Weights of a small transformer language model.
Architecture: LayerNorm before each block, learned positions, biases, untied embeddings.
MLP neurons of a small language model. Each row is named by its layer, matrix (up: input weights; down: output weights) and neuron, and shows model dimensions 288-351. Each number is 50 + 15 x the weight over its row's rms, rounded and kept within 0 to 99.
After each neuron's rows, "fires before" lists the tokens most often just after its 100 highest values on Wikipedia text that the model never trained on; "fires on" lists the tokens most often at its 100 highest values on Wikipedia text that the model never trained on.

L3.up1471:44 30 41 44 48 43 87 62 24 48 60 37 44 52 55 51 30 28 49 71 63 63 43 59 41 47 65 23 69 30 55 19 57 33 29 52 51 40 56 28 57 47 61 60 41 29 43 50 50 54 51 30 61 69 48 67 49 73 65 51 35 34 65 77
L3.down1471:64 48 65 56 49 21 32 63 63 49 31 40 48 60 48 40 61 75 25 44 50 92 35 43 58 32 39 45 54 66 68 64 30 59 64 57 39 66 72 39 47 80 45 57 25 56 39 49 65 17 75 32 38 36 47 76 18 27 46 42 61 45 52 75
fires before: "\n", "-", " the"
fires on: "\n"

L7.up1354:43 61 39 27 40 53 58 24 43 48 71 46 45 37 60 38 65 48 31 29 50 41 39 44 31 37 40 16 25 70 39 45 27 57 70 75 41 86 57 63 48 41 64 70 31 75 67 42 37 72 51 56 60 85 44 48 68 62 75 52 39 61 37 53
L7.down1354:31 18 53 76 77 56 66 49 56 58 47 38 73 56 53 47 41 54 50 56 95 64 17 43 39 21 71 51 52 29 47 50 41 88 58 46 68 89 74 35 59 61 35 66 41 55 64 33 55 60 65 55 64 64 53 54 33 62 47 77 59 52 40 38
fires before: " |", " 0", " 2", " 4"
fires on: " |", " 1", " 2", ";", " 4", " 3"

L7.up462:42 26 54 52 50 42 58 50 44 69 38 45 45 53 67 57 77 41 67 50 47 62 39 47 41 62 61 61 29 52 40 51 50 39 72 24 71 48 29 55 45 73 48 50 32 41 55 93 54 40 52 25 37 49 42 21 26 66 56 53 42 76 47 67
L7.down462:72 68 28 58 48 38 57 28 22 24 51 31 56 64 44 62 30 58 60 44 55 72 58 39 45 69 55 64 62 75 84 58 51 54 34 62 61 32 60 67 61 24 50 56 63 27 52 50 28 34 38 52 51 69 40 64 58 34 36 59 57 30 51 59
fires before: "\n", "==", " ==", "==="
fires on: "==", "===", " life"

L7.up863:55 57 49 56 58 45 61 06 38 66 74 38 60 67 20 45 64 54 40 11 31 78 45 60 39 46 60 55 51 58 53 65 45 27 59 69 72 37 41 30 59 56 57 58 64 46 40 41 43 55 56 61 36 46 56 53 48 47 53 48 32 48 45 41
L7.down863:71 24 55 37 64 30 56 52 37 50 57 51 40 43 33 53 38 39 54 64 53 41 42 53 85 52 40 60 57 32 51 41 55 62 52 62 55 32 31 51 47 34 42 51 69 73 56 57 59 40 25 56 35 79 51 44 46 60 58 30 63 63 49 87
fires before: " |", " "
fires on: " ", " |", " in", " 15"

L7.up1858:37 48 30 53 59 58 62 23 32 26 46 32 67 57 19 45 73 40 39 47 50 48 37 47 49 27 85 36 51 54 55 43 74 40 41 51 52 15 25 61 74 33 42 63 41 76 61 50 55 49 53 24 35 55 42 37 49 54 65 56 53 52 42 56
L7.down1858:56 32 54 65 43 72 37 60 57 33 63 38 47 77 64 65 43 36 47 64 63 64 85 55 34 47 45 66 50 22 28 55 50 42 68 79 48 48 67 33 44 56 54 36 41 46 55 57 57 48 32 58 71 59 57 63 26 60 59 56 83 59 47 25
fires before: "\n", " |", " ", " Final"
fires on: " |", "."

L7.up252:43 51 68 51 54 24 11 68 58 64 61 63 49 59 56 56 55 60 56 47 45 64 54 51 40 46 63 23 47 73 73 83 47 64 35 26 43 34 57 42 49 40 50 53 20 42 64 25 54 43 39 48 68 57 31 84 63 78 55 41 56 39 47 47
L7.down252:32 62 18 48 34 54 71 28 46 31 41 32 49 31 69 63 57 72 44 19 71 26 25 48 52 58 64 58 36 36 44 37 50 28 53 45 33 59 34 56 30 58 70 08 43 55 75 56 53 63 63 37 28 42 53 58 19 28 38 54 48 55 55 73
fires before: "\n", " |", ")", " ("
fires on: "==", " 2", " 1", " A", " 3"

L7.up493:70 16 66 41 39 38 47 54 34 44 61 57 70 60 56 52 45 46 49 74 57 50 71 48 46 94 37 48 49 54 56 46 79 44 35 47 59 72 42 74 47 50 47 62 03 69 60 50 33 64 51 38 16 52 68 45 52 63 25 30 48 68 42 35
L7.down493:38 64 31 35 31 75 68 66 69 52 44 46 50 45 49 45 60 55 53 21 73 44 01 60 55 28 54 44 47 52 67 24 45 79 57 20 23 39 62 49 82 49 46 67 69 48 50 49 55 21 63 46 69 42 27 52 50 57 48 59 60 38 35 52
fires before: "\n", "---|---|---|---|", " |"
fires on: "---|---|---|---|", "e", " |", "o", "com"

L3.up711:15 35 20 62 39 58 55 68 42 51 46 36 15 64 49 30 29 60 53 42 42 65 45 33 48 43 54 56 76 39 63 67 47 56 62 63 79 50 64 37 39 57 56 53 37 41 30 65 59 44 69 52 69 64 46 56 55 39 30 62 63 11 63 75
L3.down711:45 47 45 62 78 31 50 62 58 45 39 86 77 54 70 37 56 59 29 80 35 51 56 09 56 39 56 36 82 30 88 44 39 65 43 30 49 59 68 69 56 59 34 56 56 40 49 32 68 58 35 59 55 28 59 68 19 50 63 70 59 52 73 32
fires before: "\n", "|"
fires on: "\n"

L3.up1415:48 49 36 51 56 58 64 55 50 59 83 41 64 41 80 46 50 33 70 23 43 92 38 50 31 44 67 46 65 29 68 63 67 60 48 79 74 19 63 50 44 49 86 43 40 37 35 46 66 59 56 43 44 78 63 50 62 51 23 50 32 35 48 70
L3.down1415:23 47 13 46 55 65 58 56 53 59 67 60 53 29 48 53 48 54 44 46 65 44 56 31 78 47 70 72 73 29 67 73 19 69 36 71 76 24 58 57 46 59 69 78 52 52 16 79 71 44 35 39 64 38 54 40 43 39 45 57 46 45 65 42
fires before: "|", "\n", "-"
fires on: "\n"

L3.up30:42 78 23 58 60 59 53 23 32 32 24 13 76 32 62 57 14 49 48 99 50 31 61 56 66 70 29 52 54 33 65 72 48 46 44 61 37 42 59 60 32 67 34 52 67 46 36 77 52 58 53 44 76 58 31 65 39 40 39 46 45 49 58 47
L3.down30:35 24 48 70 68 54 68 43 68 48 46 35 76 43 44 68 48 61 33 76 52 40 59 43 48 72 61 44 57 41 51 71 30 54 37 73 28 46 45 53 60 62 56 57 63 70 41 53 44 64 57 23 53 55 52 52 39 62 46 34 60 60 35 36
fires before: "\n"
fires on: "\n", " |"

L3.up1362:23 30 25 71 60 48 47 62 40 46 62 56 40 47 63 38 39 50 75 52 37 23 39 36 53 39 79 68 56 27 74 54 74 69 52 64 71 32 62 52 50 57 64 47 33 30 44 80 50 43 44 43 46 82 54 75 40 54 43 52 48 38 39 71
L3.down1362:52 58 38 45 35 56 53 57 37 54 37 62 43 35 52 49 30 55 49 25 46 18 53 35 55 35 66 59 75 68 65 65 63 86 71 56 62 47 56 36 60 59 45 51 36 10 20 77 44 38 63 57 44 81 34 87 51 48 49 32 47 40 29 64
fires before: "|", "\n"
fires on: "\n", " |"

L7.up1627:37 60 36 67 56 30 50 76 46 47 23 27 35 53 58 34 48 42 34 33 45 74 54 37 56 50 33 25 62 36 43 33 59 60 34 53 32 51 47 33 46 62 68 47 51 45 41 64 38 58 56 48 25 62 33 81 74 52 49 71 47 38 75 53
L7.down1627:55 40 66 10 25 76 35 27 54 51 61 60 41 38 62 62 17 51 63 37 50 46 37 46 57 34 80 51 50 75 35 66 54 49 77 52 45 44 69 57 57 50 43 49 49 63 53 22 50 61 33 31 56 38 44 66 38 65 76 54 24 40 50 44
fires before: "\n", " Votes"
fires on: " |", "==", "\n", ":"

L3.up1038:51 58 16 52 44 54 49 40 45 34 47 51 78 58 79 60 85 37 61 57 49 48 46 43 50 71 58 63 39 44 40 69 63 49 45 70 67 29 37 41 78 58 48 35 50 42 48 56 43 58 25 18 53 57 37 46 79 52 35 61 32 74 57 64
L3.down1038:56 53 49 56 43 42 59 34 75 42 58 63 77 37 72 48 66 37 56 32 47 29 51 39 53 41 62 30 54 62 48 67 42 73 35 51 61 41 51 57 53 28 47 54 42 94 41 38 30 34 54 43 44 76 42 36 76 41 46 43 30 67 63 57
fires before: "\n", " ", " .0"
fires on: " |"

L3.up1553:75 54 37 54 56 47 44 32 34 36 39 54 58 83 41 32 33 39 66 60 70 37 49 35 45 64 54 44 58 43 44 48 47 53 25 42 50 34 38 43 77 41 48 70 49 48 68 67 82 35 53 27 33 83 56 28 68 69 66 41 67 59 59 50
L3.down1553:45 68 46 55 43 35 40 65 27 57 54 53 53 31 37 49 32 51 38 50 46 77 47 38 61 55 33 66 66 38 53 50 32 31 56 59 43 48 33 61 47 48 67 78 50 72 51 81 43 43 56 47 23 71 72 42 27 56 72 34 64 55 75 52
fires before: "\n", "---|---|---|---|"
fires on: "---|---|---|---|", "|---|", "|---|---|", "|---|---|---|"

L7.up923:24 63 39 48 33 52 44 71 48 38 61 52 42 43 64 40 67 44 64 56 71 52 72 63 50 26 55 09 38 47 67 46 63 56 43 20 37 42 33 45 50 31 42 41 71 50 69 37 56 52 26 71 49 45 47 39 47 41 43 43 50 60 71 49
L7.down923:49 68 26 74 42 50 78 51 43 78 47 36 52 41 61 65 49 65 29 22 62 73 37 67 67 55 40 44 63 70 33 33 47 67 35 50 57 28 41 60 88 69 61 53 60 08 44 74 49 63 26 52 65 57 38 28 52 41 69 51 68 60 49 39
fires before: " |", "|"
fires on: "\n", " ", " |", " none", " in"

L7.up571:69 28 57 56 31 09 52 61 69 23 33 55 54 56 56 51 43 46 44 58 39 61 53 34 60 61 62 47 24 37 39 56 64 63 76 27 41 73 61 19 32 45 46 51 45 61 46 76 50 18 72 38 72 34 48 54 66 71 40 55 44 43 90 79
L7.down571:67 44 58 39 43 49 54 34 71 46 36 51 34 61 42 26 44 63 55 24 72 49 64 33 37 55 34 49 62 45 61 45 53 39 37 48 76 62 46 54 47 32 51 55 45 64 66 53 53 62 41 34 53 14 51 57 39 50 58 65 59 23 53 24
fires before: " |"
fires on: " 0", " 1", " |", " 2", " 7"

L7.up293:62 41 33 48 13 53 60 29 45 40 23 54 37 61 83 60 37 07 49 60 54 34 56 44 60 60 60 57 85 56 66 51 47 48 39 62 67 51 59 53 37 66 33 58 40 52 42 73 47 38 55 64 49 57 36 46 39 63 62 37 62 42 56 70
L7.down293:28 33 49 52 29 44 55 53 35 50 61 26 50 49 38 31 77 62 74 43 30 72 65 66 48 32 43 39 65 43 50 61 39 61 53 58 37 33 74 59 41 52 65 41 27 46 42 74 62 82 70 17 35 53 38 50 31 81 13 38 45 60 85 57
fires before: "|", "\n"
fires on: "\n", " to", "=="

L3.up591:48 58 27 57 39 45 65 51 63 51 85 54 51 39 61 72 44 45 64 56 63 46 35 35 55 51 77 27 38 60 58 52 58 59 52 76 52 31 50 55 74 58 76 41 49 52 46 66 29 63 57 36 43 65 46 67 71 31 33 58 27 41 58 71
L3.down591:45 64 24 53 36 59 37 45 56 33 69 56 65 52 39 59 44 61 56 54 81 44 37 29 38 63 49 77 60 31 61 62 25 72 45 69 89 49 52 53 71 73 39 64 51 66 40 58 43 26 59 16 64 23 57 29 48 57 63 41 58 49 49 30
fires before: "\n", "|", " |", " ", " —"
fires on: " |", "\n", "---|---|---|---|"

L7.up461:39 39 44 68 45 40 44 48 54 39 31 33 38 83 61 12 68 34 40 55 80 54 28 58 48 60 44 30 45 72 65 62 55 37 53 29 48 50 58 63 46 43 42 65 43 64 70 56 37 49 43 23 40 40 45 42 54 62 52 41 53 60 41 64
L7.down461:58 62 71 69 13 44 42 46 31 38 45 36 55 19 57 70 49 71 73 54 44 37 71 41 50 73 39 66 49 45 69 55 33 52 69 50 44 29 46 67 59 42 51 58 65 49 51 74 80 08 81 61 76 67 70 49 58 51 43 53 82 31 70 50
fires before: "\n", "==", "===", " ===", " and"
fires on: "===", "==", "s", " ==="

L7.up135:28 56 38 53 54 41 32 29 53 39 35 52 53 47 71 59 49 71 61 65 72 70 30 13 46 45 39 85 87 37 54 53 54 48 73 63 44 53 53 55 43 84 61 54 36 41 53 68 56 34 42 41 49 63 48 51 57 56 40 47 57 42 50 67
L7.down135:38 54 27 39 45 47 31 67 61 62 49 54 52 46 40 42 50 47 56 55 38 50 46 60 57 57 71 46 60 43 36 46 60 52 43 59 51 48 62 46 57 71 66 73 68 78 21 69 19 27 58 36 50 38 47 46 35 11 35 39 39 42 61 72
fires before: "\n", "|"
fires on: "\n", "g"

L7.up591:25 35 40 74 78 80 53 43 19 45 53 72 43 40 26 52 56 52 58 63 66 48 42 63 53 20 40 45 72 65 44 63 68 73 32 69 53 44 40 78 76 55 52 72 81 32 63 69 67 59 40 42 63 62 61 44 28 50 52 43 69 49 47 23
L7.down591:67 45 24 35 22 56 51 36 67 39 51 18 43 56 34 28 57 58 49 38 55 33 39 41 33 52 49 47 33 69 58 39 56 36 50 37 49 53 81 43 65 77 59 42 17 82 54 52 35 42 74 52 43 37 53 45 49 61 73 71 60 66 68 55
fires before: "\n", "|", " |", " New"
fires on: " |", "\n", ","

L7.up896:35 39 48 51 47 32 12 39 49 71 49 58 66 46 54 31 43 62 61 61 59 39 57 53 66 43 45 49 75 71 46 66 48 57 47 70 97 37 35 70 27 33 44 66 48 37 26 74 60 71 77 47 55 54 65 70 54 60 68 33 44 61 48 47
L7.down896:56 54 59 57 34 79 60 41 73 77 45 58 36 39 49 50 61 50 30 50 61 47 61 64 53 23 30 60 42 68 56 44 57 54 61 69 32 53 45 45 63 82 48 72 59 66 62 48 63 26 18 50 50 52 47 37 61 29 28 64 65 22 41 32
fires before: "\n", "|", " |", " 0", " "
fires on: " |", "\n", " Sport"

L7.up1880:38 56 43 61 54 58 67 36 43 48 34 45 74 51 68 59 62 48 38 50 59 45 25 41 48 55 44 51 63 51 55 54 52 59 76 41 27 51 58 36 58 62 79 58 36 83 32 41 35 56 55 29 70 58 47 62 64 38 36 47 52 43 30 65
L7.down1880:14 74 32 39 65 52 42 47 65 69 47 65 79 58 70 46 44 71 15 26 55 56 65 40 56 86 74 73 32 28 51 51 52 66 45 71 48 25 70 42 49 66 43 48 44 66 58 42 56 55 14 47 60 61 59 35 20 59 43 44 43 42 68 63
fires before: "|", " |", "\n"
fires on: "\n", " over", " -", " With"

L7.up192:52 01 58 39 57 37 61 39 56 13 43 29 50 27 42 49 48 52 28 38 57 45 58 45 31 61 73 24 27 61 44 55 58 53 44 33 49 44 57 28 42 75 60 60 58 56 67 68 25 35 40 67 58 29 86 52 53 50 42 40 68 56 38 43
L7.down192:58 49 47 50 46 30 55 64 56 69 58 37 76 45 50 69 54 49 53 28 62 24 69 49 47 56 56 50 51 60 64 32 55 58 56 69 69 35 40 49 46 40 47 41 35 65 58 32 25 38 54 39 36 61 41 62 23 26 27 70 20 71 54 51
fires before: "\n", " ==", " –"
fires on: "===", " ===", ")", "====", " on"

L3.up2028:30 67 54 50 46 49 57 40 52 62 52 64 54 46 61 66 29 32 59 43 59 58 53 25 25 09 55 65 63 26 52 66 55 63 56 54 65 11 80 63 35 69 68 38 27 53 34 63 57 52 74 45 57 57 30 51 40 46 57 47 36 33 68 73
L3.down2028:20 40 46 61 31 58 54 46 54 70 51 39 48 31 35 48 21 52 24 73 58 60 47 60 60 22 33 77 54 51 87 82 42 59 45 49 43 28 58 36 45 57 61 61 44 54 34 37 62 41 55 41 69 35 68 46 45 55 37 24 34 57 50 58
fires before: "\n", "-", "|", " Corinth"
fires on: "\n", " |"

L7.up1828:26 31 28 59 70 49 48 83 36 37 06 32 17 45 29 33 38 58 84 42 57 67 14 49 54 59 66 27 28 47 36 59 67 71 55 65 53 73 55 53 62 52 51 53 48 38 55 53 58 36 59 21 65 78 36 54 64 50 47 41 75 55 54 69
L7.down1828:59 24 43 56 58 35 75 68 62 34 37 42 50 55 63 60 41 54 48 46 52 51 43 51 62 45 55 61 50 31 40 72 45 51 59 42 52 50 64 46 36 50 39 44 37 12 67 38 27 65 62 43 25 51 41 33 44 50 55 74 60 35 73 52
fires before: "\n", "==", " =="
fires on: " ==", "==", " career"

L7.up1501:55 45 20 68 61 84 70 59 40 28 67 66 57 46 53 92 40 50 65 36 42 57 56 47 55 35 76 57 52 48 57 46 62 36 59 73 65 34 47 43 56 30 63 43 58 37 51 65 34 59 66 40 50 87 50 44 29 30 33 62 47 42 48 50
L7.down1501:41 55 42 69 53 75 37 18 45 37 71 41 34 61 46 62 60 66 41 57 83 54 58 44 57 31 43 14 50 52 67 75 48 51 47 36 61 46 25 41 48 67 41 66 34 62 51 68 82 35 49 42 56 37 46 42 44 62 60 46 53 41 39 46
fires before: " |", "\n", " —", " .0", " "
fires on: " |", " 0", " —", " ", " .0", " .1"

L7.up1676:85 53 55 41 82 28 33 42 55 48 62 54 33 25 22 48 37 51 36 52 75 69 37 65 57 50 45 41 69 47 57 72 78 45 67 87 36 55 57 27 50 54 52 37 57 73 43 50 32 25 52 40 44 65 60 90 68 49 41 46 81 59 49 45
L7.down1676:89 46 56 45 75 75 44 64 48 26 55 58 60 24 52 48 70 62 60 51 32 47 53 66 58 46 84 70 54 61 70 55 74 66 62 67 50 53 03 29 53 41 46 41 52 22 36 83 73 53 71 72 61 30 38 39 75 57 53 37 82 47 52 70
fires before: "\n"
fires on: "\n", ".", ")."

L7.up1166:24 39 65 52 66 54 60 65 31 55 52 64 51 25 60 58 60 46 68 52 43 38 39 32 61 61 65 35 63 45 26 73 62 64 62 72 72 40 42 54 52 58 33 60 52 40 47 59 52 48 72 48 50 65 30 29 64 40 49 38 56 71 52 64
L7.down1166:69 62 28 61 47 61 29 21 44 67 41 61 49 60 43 48 65 57 69 49 67 59 77 57 55 38 59 44 70 22 73 13 62 65 29 54 49 55 73 23 52 27 80 79 64 55 48 64 57 48 28 50 38 55 56 58 49 40 47 28 33 33 39 42
fires before: "\n", " —", " 0", " ", " 1"
fires on: " |"

L3.up1133:76 47 54 37 64 40 35 31 46 58 24 57 11 61 30 51 54 44 36 47 52 31 71 65 52 56 67 12 54 49 65 45 63 53 18 34 26 52 47 36 55 74 35 55 67 46 41 22 51 49 18 71 42 39 63 71 30 63 80 34 46 31 67 42
L3.down1133:84 64 52 48 53 54 49 50 51 48 63 50 44 37 24 62 43 68 43 69 68 43 48 91 32 27 50 51 20 29 62 50 69 23 71 34 35 40 64 28 47 51 52 56 40 48 47 75 79 78 51 81 68 29 40 48 37 41 47 23 84 32 24 36
fires before: "\n", "-", "                "
fires on: "\n", " |", " ===", ").", "."

L3.up1086:45 66 45 64 31 65 58 58 51 39 18 56 61 58 78 47 31 50 56 56 40 44 45 37 50 42 43 46 59 56 47 49 54 52 56 50 82 24 48 55 37 52 44 40 51 46 67 58 40 40 62 57 69 38 56 56 64 51 52 40 50 46 78 69
L3.down1086:64 38 03 62 43 60 60 43 39 63 64 30 64 59 58 53 50 48 39 77 39 54 41 41 42 49 21 48 70 36 63 54 52 60 44 39 67 67 48 42 62 68 28 42 38 64 47 28 67 60 60 32 47 52 60 48 45 35 24 43 70 58 74 58
fires before: "\n"
fires on: "\n"

L7.up491:24 85 29 72 76 66 32 52 32 54 45 53 59 30 43 53 50 56 79 29 58 43 37 29 56 37 56 49 49 57 43 58 95 57 48 40 62 54 59 62 26 51 59 20 50 52 35 76 41 49 52 44 44 72 90 55 45 82 55 33 41 60 49 61
L7.down491:62 45 99 54 51 56 22 53 78 45 34 62 43 43 64 77 38 68 34 77 68 40 58 60 31 76 30 54 70 43 70 48 32 51 40 88 55 62 61 44 56 58 44 60 59 14 63 63 77 39 36 53 41 26 52 38 26 32 15 40 64 46 52 47
fires before: "\n", " 0", " 1", " C", " Coalition"
fires on: " |", ";"

L3.up679:25 77 63 61 62 48 42 32 55 60 41 59 49 61 56 41 30 42 56 75 67 47 31 56 47 58 55 57 43 53 45 44 64 26 29 60 36 42 27 63 60 84 52 22 43 56 45 47 46 48 64 56 56 72 50 22 40 45 51 33 48 53 41 19
L3.down679:44 69 47 83 41 46 51 68 61 62 63 32 22 62 44 46 52 72 43 29 49 55 41 82 61 62 48 42 38 85 52 39 48 41 56 24 69 20 44 62 58 37 42 87 54 46 48 44 73 51 44 43 70 49 73 42 36 35 57 71 27 42 44 54
fires before: "\n", "---|---|---|---|", ","
fires on: "---|---|---|---|", "|---|", "|---|---|---|", " Sal", " Naples"

L7.up228:24 32 71 79 37 67 56 24 53 64 62 59 31 66 59 47 68 72 35 30 44 37 47 58 47 45 42 50 55 62 74 57 54 60 54 88 49 47 61 38 52 55 46 60 76 26 59 33 21 60 35 63 45 57 48 67 58 48 70 55 60 28 11 66
L7.down228:71 46 26 41 40 15 49 47 50 78 48 48 56 39 40 42 38 53 60 48 56 54 29 61 54 64 70 35 49 34 08 60 63 46 59 52 36 71 25 41 46 58 51 60 48 70 69 32 66 31 53 41 60 39 57 57 32 40 46 51 70 56 42 34
fires before: "\n", " ", " |"
fires on: " |"

L3.up712:68 66 17 49 65 44 44 36 60 32 67 44 55 37 57 48 41 63 75 77 55 21 61 67 52 65 53 28 21 44 40 45 66 51 17 75 75 54 38 67 36 52 35 67 60 62 44 23 41 49 32 30 49 52 55 52 34 48 62 73 56 55 60 46
L3.down712:54 77 32 34 48 62 49 41 49 44 56 85 36 09 49 44 31 71 54 59 61 62 50 76 44 48 64 39 41 50 66 42 47 68 46 48 54 45 28 55 49 78 45 56 62 28 17 65 60 60 22 73 06 58 50 60 49 37 28 43 53 47 66 71
fires before: "\n", "---|---|---|---|", ":", "s"
fires on: "---|---|---|---|", "|---|---|", " Practice", " Synonyms", "|---|---|---|"

L7.up313:58 49 37 55 33 27 42 44 74 27 43 44 68 74 49 54 59 34 42 55 53 41 56 44 69 77 42 68 51 47 35 61 37 36 46 05 42 28 59 43 23 25 68 44 40 30 41 46 55 57 65 61 42 54 61 54 44 76 37 48 44 99 60 56
L7.down313:40 23 32 40 46 75 69 41 42 61 62 57 56 37 53 61 46 38 46 49 63 54 53 34 44 45 53 53 44 52 48 30 32 78 52 52 76 83 09 52 61 53 30 38 54 80 25 82 28 24 22 57 50 29 43 61 18 37 73 49 31 43 42 46
fires before: " |", " 4", " 2"
fires on: " |", " 0", " 2", " 1", " "

L7.up916:75 48 50 42 56 37 44 33 75 30 27 66 38 32 30 50 56 57 59 43 70 50 67 37 33 37 56 73 63 56 27 70 32 48 76 88 74 43 41 35 57 55 88 82 63 51 62 76 39 43 59 35 65 65 37 58 54 59 33 38 63 29 33 46
L7.down916:63 41 50 41 82 67 71 33 52 28 54 41 54 25 41 38 33 44 62 46 63 59 56 52 46 50 36 48 36 53 74 45 52 76 54 48 61 61 29 45 61 63 63 70 53 30 24 57 57 33 25 95 70 20 34 65 26 50 39 36 51 66 29 49
fires before: "\n", " ", " |"
fires on: " |", ".", "\"", "---|---|---|---|"

L3.up1495:56 55 29 57 45 33 73 51 44 53 38 71 50 52 58 21 32 47 81 41 46 45 76 50 41 42 49 68 62 51 79 28 61 67 53 39 56 34 76 51 39 66 58 80 52 17 59 66 54 23 60 49 56 74 54 66 41 53 60 41 52 07 52 68
L3.down1495:52 72 61 44 36 69 61 72 53 72 71 62 36 45 57 45 60 57 22 69 41 43 45 46 38 59 37 51 50 51 69 46 41 60 37 32 75 68 59 46 48 58 54 48 46 46 01 56 55 35 20 50 56 34 58 62 38 59 51 46 74 45 61 69
fires before: "|", "\n", " He"
fires on: "\n", ".", "|"

L7.up264:61 41 57 61 37 36 53 40 42 61 48 38 28 52 58 43 31 55 44 62 61 46 67 72 72 45 57 42 36 54 43 48 42 59 61 44 30 38 29 51 26 62 47 61 69 58 54 38 51 44 17 39 52 24 65 45 15 36 59 43 62 60 63 74
L7.down264:47 47 85 55 41 72 59 37 46 36 29 32 64 58 64 88 43 70 61 34 40 64 41 49 41 72 47 55 68 37 50 41 42 42 87 42 43 53 87 43 56 46 52 33 57 83 28 81 73 33 77 63 47 19 43 75 45 50 61 72 48 31 86 40
fires before: "\n"
fires on: "==", "===", " ==", " ==="

L7.up1644:12 69 33 66 78 60 53 56 57 28 49 60 35 40 50 59 61 33 43 56 22 60 21 39 50 52 54 50 56 65 34 44 40 28 46 49 29 77 40 60 48 66 55 65 22 32 51 51 64 51 55 76 37 26 61 31 42 75 37 48 38 67 63 37
L7.down1644:76 37 41 60 31 37 41 44 56 74 45 46 88 43 27 38 31 64 36 31 66 42 48 28 40 46 74 17 63 29 56 54 49 73 38 68 70 28 52 37 56 53 54 27 49 36 26 55 65 72 55 30 54 72 35 47 60 50 23 45 67 50 37 52
fires before: "\n", " than"
fires on: "===", "==", " rather", " |"